{
  "head_dim": 64,
  "bias": "all",
  "parallel_block": false,
  "init_std_o": 0.0,
  "decay_shape": "sqrt"
}
MLP neurons of a small language model. Each row is named by its layer, matrix (up: input weights; down: output weights) and neuron, and shows model dimensions 400-495. Each number is 200 + 30 x the weight over its row's rms, rounded and kept within 0 to 999.
After each neuron's rows, "fires in" lists the words (lower case) most often at its 100 highest values on Wikipedia text that the model never trained on; "fires on" lists the tokens most often at its 100 highest values on Wikipedia text that the model never trained on.

L3.up631,250,202,221,236,200,200,264,215,232,177,237,210,190,169,221,214,182,160,229,237,208,153,240,197,153,203,176,189,170,199,200,154,154,203,190,246,296,158,216,199,223,242,167,234,257,231,216,177,173,186,220,182,164,214,197,174,215,242,247,172,215,221,164,249,202,268,187,174,200,191,213,204,167,156,184,162,239,171,231,229,212,212,205,218,216,218,178,210,236,147,185,183,205,173,227,186
L3.down631,156,188,191,176,196,205,166,218,211,229,138,226,196,249,186,175,221,257,179,166,147,246,188,213,232,167,245,149,170,176,203,237,172,187,202,194,213,226,189,182,156,171,237,210,132,160,182,216,217,227,173,191,235,190,204,195,149,178,174,187,183,161,219,173,213,163,206,177,196,204,192,198,245,233,219,229,200,207,167,187,210,191,241,198,193,162,219,204,204,201,194,208,209,244,195,185
fires in: "against", "was", "came"
fires on: " against", " was", " came"

L3.up2744,166,232,181,223,231,223,247,170,225,205,222,218,190,216,218,231,173,165,160,233,199,188,204,135,171,201,209,251,229,208,183,174,225,178,247,228,228,197,161,203,258,264,227,166,195,208,194,218,190,175,197,249,165,215,216,236,232,154,218,182,192,164,202,221,194,223,169,231,219,237,156,198,261,164,159,185,193,242,247,203,143,152,212,229,199,160,191,175,266,227,183,164,176,198,212,182
L3.down2744,223,178,206,172,221,214,204,189,216,170,218,187,272,161,208,180,236,208,246,181,189,214,132,205,208,203,190,163,224,176,228,246,118,219,183,167,149,170,199,209,176,197,173,210,201,203,204,194,208,240,194,156,240,185,211,191,182,207,175,206,205,202,163,165,182,209,182,139,211,207,230,194,101,206,214,210,229,127,180,210,244,230,215,210,226,283,199,179,200,173,222,199,202,190,163,176
fires in: "such", "only"
fires on: " such", " chief", " only"

L3.up2323,199,265,256,176,200,220,189,225,160,182,229,239,206,163,179,225,200,193,205,209,175,188,180,173,261,178,210,221,226,197,183,172,227,191,212,229,199,216,168,240,216,252,204,195,279,206,169,179,175,214,190,242,182,172,236,182,204,171,216,180,228,182,200,203,176,195,192,215,160,201,259,192,189,182,257,173,244,218,222,221,213,234,189,155,185,208,224,209,214,193,135,173,173,153,191,226
L3.down2323,187,102,134,237,210,151,204,173,282,210,199,185,217,229,180,183,223,195,210,191,219,224,223,203,186,171,222,137,183,212,210,213,171,177,199,215,210,206,214,226,175,135,172,194,156,218,205,241,191,190,179,180,227,236,123,236,234,192,179,180,165,219,172,189,199,220,184,157,236,253,155,213,199,221,181,210,176,182,137,153,191,198,205,249,227,149,177,172,197,229,255,267,185,227,208,207
fires in: "her", "from", "racing"
fires on: " her", " from", " Racing"

L3.up1269,219,174,241,208,248,179,215,170,236,196,278,262,190,173,203,169,207,164,228,243,289,240,219,200,204,176,182,215,250,196,230,176,170,185,197,229,224,196,177,171,231,194,167,211,256,219,219,175,152,231,207,233,141,171,183,214,275,192,209,220,221,227,133,162,172,216,232,207,229,183,241,179,214,184,207,182,226,148,203,203,180,173,180,225,286,170,206,183,225,248,189,186,145,200,214,173
L3.down1269,157,193,174,223,194,198,181,246,214,228,169,144,202,204,180,198,196,229,184,157,92,183,203,212,181,180,239,155,176,212,156,243,216,228,214,200,204,177,207,216,138,216,194,159,174,167,242,243,194,167,217,212,229,251,248,218,145,186,178,177,156,182,262,193,200,210,191,139,180,235,182,188,168,208,206,233,164,230,216,199,205,220,188,147,108,176,173,241,172,149,215,231,236,186,213,234
fires in: "against", "faced", "left", "pétomane", "released"
fires on: " against", "to", " faced", " left", " released"

L3.up1674,133,163,172,222,182,188,222,191,214,150,193,191,207,149,256,224,182,187,181,211,155,253,170,213,226,207,243,201,200,277,140,159,175,200,220,186,233,209,219,220,159,230,165,213,229,236,243,202,171,271,153,182,156,210,200,255,185,236,167,220,209,226,177,246,153,198,203,177,190,175,218,205,150,199,207,235,201,175,174,195,180,180,234,259,226,229,180,154,119,129,195,160,202,182,237,153
L3.down1674,225,197,208,184,229,176,185,245,160,208,194,234,162,255,149,209,199,233,189,149,221,210,247,206,196,194,174,223,159,211,218,252,211,187,182,251,209,173,166,130,234,192,227,195,173,166,191,164,222,122,220,207,246,151,207,173,208,172,230,182,211,198,190,166,238,181,179,254,189,228,217,217,265,236,188,131,207,197,226,212,252,221,197,178,180,184,199,196,235,246,246,232,210,231,167,218
fires in: "would", "was", "south", "united", "could", "mcphillips"
fires on: " would", " was", " South", " United", "lip", " could"

L3.up2589,214,200,233,157,220,171,175,239,176,243,178,204,199,229,211,218,190,160,210,205,159,182,217,176,226,230,221,178,156,197,213,214,224,256,217,269,204,228,174,225,197,166,234,197,215,234,134,212,160,217,151,237,161,149,145,168,215,202,209,215,191,246,212,157,180,168,220,190,228,201,184,222,139,237,241,227,204,235,249,211,224,197,210,207,181,239,229,198,179,140,189,221,211,171,192,192
L3.down2589,209,226,173,214,244,185,217,196,241,154,231,238,176,192,185,194,235,212,177,195,248,182,152,201,208,184,188,255,247,217,235,219,196,133,190,177,232,166,209,197,221,225,113,216,181,183,293,186,185,201,231,183,224,230,235,228,182,180,188,150,195,170,197,273,206,205,184,198,184,234,188,193,266,175,174,171,218,152,189,193,207,180,149,201,228,176,179,205,213,275,226,170,180,203,214,213
fires in: "team", "club"
fires on: " team", " club", " Team"

L3.up2102,228,167,181,276,220,146,208,162,178,201,236,186,180,194,200,227,227,192,230,154,240,185,188,215,201,228,245,281,175,184,238,145,185,269,179,218,192,194,220,234,215,222,229,192,180,200,227,251,151,213,163,203,204,195,173,201,219,231,233,206,154,233,216,234,147,192,194,195,178,212,207,213,164,203,215,159,185,195,224,234,160,252,190,242,235,212,181,170,232,222,174,197,200,172,218,179
L3.down2102,141,203,214,168,186,246,160,264,228,235,186,212,196,244,201,220,157,199,201,221,143,237,220,213,219,172,193,152,220,200,119,250,218,143,207,188,208,179,193,154,188,185,161,234,241,183,210,189,212,164,234,230,180,207,220,207,190,200,221,177,237,201,188,164,254,183,233,190,188,177,181,186,210,191,165,227,229,205,155,188,204,193,192,141,160,205,230,203,207,174,190,220,222,206,190,186
fires in: "final", "review", "transcription", "states"
fires on: " final", " Final", " review", " transcription", " states"

L3.up1200,177,208,191,228,275,187,216,244,148,127,209,230,170,216,167,255,183,218,182,199,159,113,191,185,183,162,204,211,263,214,184,187,212,194,257,220,195,205,200,246,168,201,213,196,211,226,191,209,201,165,186,178,180,178,202,173,188,197,234,222,193,297,226,236,222,231,196,218,204,247,187,217,211,188,177,177,228,201,182,174,205,186,225,219,260,200,192,164,221,213,172,188,250,145,273,214
L3.down1200,236,208,196,158,83,193,162,151,253,268,222,175,293,175,232,152,203,172,239,201,252,251,230,217,209,229,216,147,156,210,220,215,192,227,146,212,191,187,185,129,247,185,184,199,164,200,204,191,164,199,198,240,206,217,191,192,227,224,188,187,202,136,175,187,152,179,186,187,202,158,203,218,180,167,200,148,196,211,250,232,157,195,180,185,132,204,176,233,198,178,211,198,148,274,151,199
fires in: "such", "valga", "kalmyks", "terms", "ingerslev"
fires on: " such", "my", "ga", "lev", " terms"

L3.up1406,118,194,189,154,239,205,228,211,242,225,223,200,174,192,199,217,192,163,174,212,151,201,224,203,192,209,236,263,183,221,224,222,167,208,244,218,245,208,156,282,150,174,234,202,248,190,269,178,201,227,220,191,164,202,186,167,229,224,226,189,167,220,256,265,228,264,222,245,304,211,244,233,227,264,202,166,204,222,255,223,263,208,194,150,146,233,185,197,194,227,220,174,202,199,228,202
L3.down1406,246,196,203,219,191,128,217,148,176,182,222,202,240,198,199,168,184,234,228,186,315,190,178,200,168,241,175,177,250,194,189,149,202,214,182,196,150,163,236,134,227,208,182,221,183,222,115,227,122,200,204,184,216,195,211,244,179,185,178,186,200,183,168,149,186,151,164,167,144,169,188,179,178,163,206,254,178,182,163,205,113,193,183,242,279,129,240,215,217,202,162,222,217,191,158,206
fires in: "club", "new", "ccp", "de", "matches", "that"
fires on: " club", " new", " CCP", " de", " matches", " that"

L3.up2246,175,222,220,215,221,182,194,222,211,178,236,176,235,199,186,217,184,183,224,172,193,258,249,164,262,224,188,233,208,188,202,151,236,182,166,197,221,165,249,213,208,238,196,217,176,188,190,200,231,159,230,164,221,163,189,199,232,168,212,191,170,212,205,213,189,236,177,204,185,214,241,221,155,219,270,221,175,185,169,174,214,239,224,193,196,109,218,189,184,243,180,154,217,241,192,192
L3.down2246,246,171,230,210,210,190,257,214,221,188,152,206,200,191,193,197,219,165,194,206,249,153,166,227,174,217,234,202,216,182,212,235,157,208,267,191,182,255,213,195,187,193,202,191,240,238,207,177,201,211,208,205,250,211,211,178,191,267,154,198,236,218,192,182,217,205,215,181,193,208,161,193,176,214,166,183,215,198,239,231,207,149,239,205,175,283,167,232,223,198,225,235,164,201,197,225
fires in: "a", "details", "running", "atl"
fires on: "A", " A", "a", "de", " running", " a"

L3.up2560,253,223,179,152,257,218,164,183,235,168,273,218,249,258,209,199,278,153,196,231,182,142,293,142,175,245,176,212,172,208,207,197,220,231,222,202,192,187,205,234,209,226,155,178,198,186,140,183,132,188,209,182,192,242,237,216,217,193,169,193,170,172,196,198,148,226,157,115,221,203,232,169,181,193,198,191,226,220,202,162,190,214,160,214,275,146,200,211,256,211,128,177,183,204,175,228
L3.down2560,189,204,203,220,168,188,189,239,168,225,169,169,175,116,216,194,180,190,209,179,222,277,125,215,234,169,225,190,206,190,200,184,206,193,201,196,226,228,178,217,189,181,188,224,193,177,194,241,312,188,168,167,206,191,172,166,191,168,206,199,217,261,240,189,221,202,242,262,221,187,186,227,233,192,201,251,168,186,201,236,190,164,208,164,113,187,216,174,145,210,271,190,214,179,214,161
fires in: "was", "had", "would", "of", "also", "that"
fires on: " was", " had", " would", "s", " of", " also"

L3.up1957,167,184,207,202,208,192,267,208,176,151,221,184,186,207,168,190,261,187,234,158,230,176,240,202,179,219,233,230,161,230,222,216,170,186,233,216,185,181,222,211,222,155,162,175,162,196,151,161,197,204,176,211,228,195,173,210,176,206,234,201,216,246,222,190,188,175,181,228,229,212,180,192,215,165,207,196,182,199,133,211,242,217,230,188,194,224,224,213,202,206,179,187,227,182,226,208
L3.down1957,203,235,194,187,243,204,183,150,246,255,194,196,213,187,217,153,199,232,182,199,197,185,178,229,219,186,212,252,230,201,211,222,187,201,193,146,197,240,198,245,208,198,237,199,215,213,172,195,232,175,185,212,237,209,201,214,233,214,144,203,173,182,191,182,192,192,188,199,169,233,217,192,198,253,206,216,191,169,195,231,161,179,232,203,212,254,177,213,201,200,196,214,282,233,223,205
fires in: "a", "or", "game", "games"
fires on: " A", " a", " or", "A", " game"

L3.up2225,199,185,210,217,168,198,187,208,221,150,232,181,206,249,214,218,166,154,193,204,234,213,192,235,149,211,242,206,157,203,156,241,243,270,186,223,246,177,211,188,237,254,235,212,198,227,227,182,199,195,226,204,215,149,228,230,197,217,182,178,278,214,184,230,196,228,153,169,201,191,279,159,159,153,238,206,176,221,185,198,207,231,218,196,208,188,236,203,194,226,142,218,166,191,198,221
L3.down2225,202,186,227,264,240,169,233,160,195,207,220,216,193,177,204,198,274,231,190,197,199,168,201,183,177,218,231,160,244,197,190,159,187,137,211,230,211,217,189,220,201,134,174,208,213,206,181,202,198,215,185,248,197,252,169,176,198,211,221,194,170,216,166,178,204,189,220,227,211,193,150,203,215,227,233,204,196,186,188,186,176,124,217,247,207,185,182,213,187,147,199,171,264,188,164,200
fires in: "from", "member"
fires on: " from", " member"

L3.up174,226,161,274,196,217,196,263,196,162,219,243,166,192,141,229,194,199,183,159,147,254,156,211,187,225,214,244,194,181,183,237,229,170,237,214,204,220,214,181,214,247,187,206,245,208,219,223,215,175,192,186,263,225,187,210,226,176,215,207,215,176,236,219,218,181,207,217,173,267,161,210,181,231,186,137,195,207,191,170,215,190,190,205,186,212,176,202,230,191,181,170,227,170,245,201,240
L3.down174,228,238,140,188,200,202,136,141,245,196,150,216,220,188,206,258,214,201,237,243,160,224,152,166,210,176,162,207,206,199,180,142,203,226,199,211,184,224,213,248,156,211,191,194,208,180,153,206,166,232,224,122,203,182,242,152,197,156,187,214,196,179,222,216,165,250,191,228,152,241,197,210,121,192,218,179,161,181,264,174,203,215,201,188,215,251,232,164,240,197,176,174,251,167,203,186
fires in: "had", "were", "having", "ref", "code"
fires on: " had", " were", " having", " Ref", " code", "ing"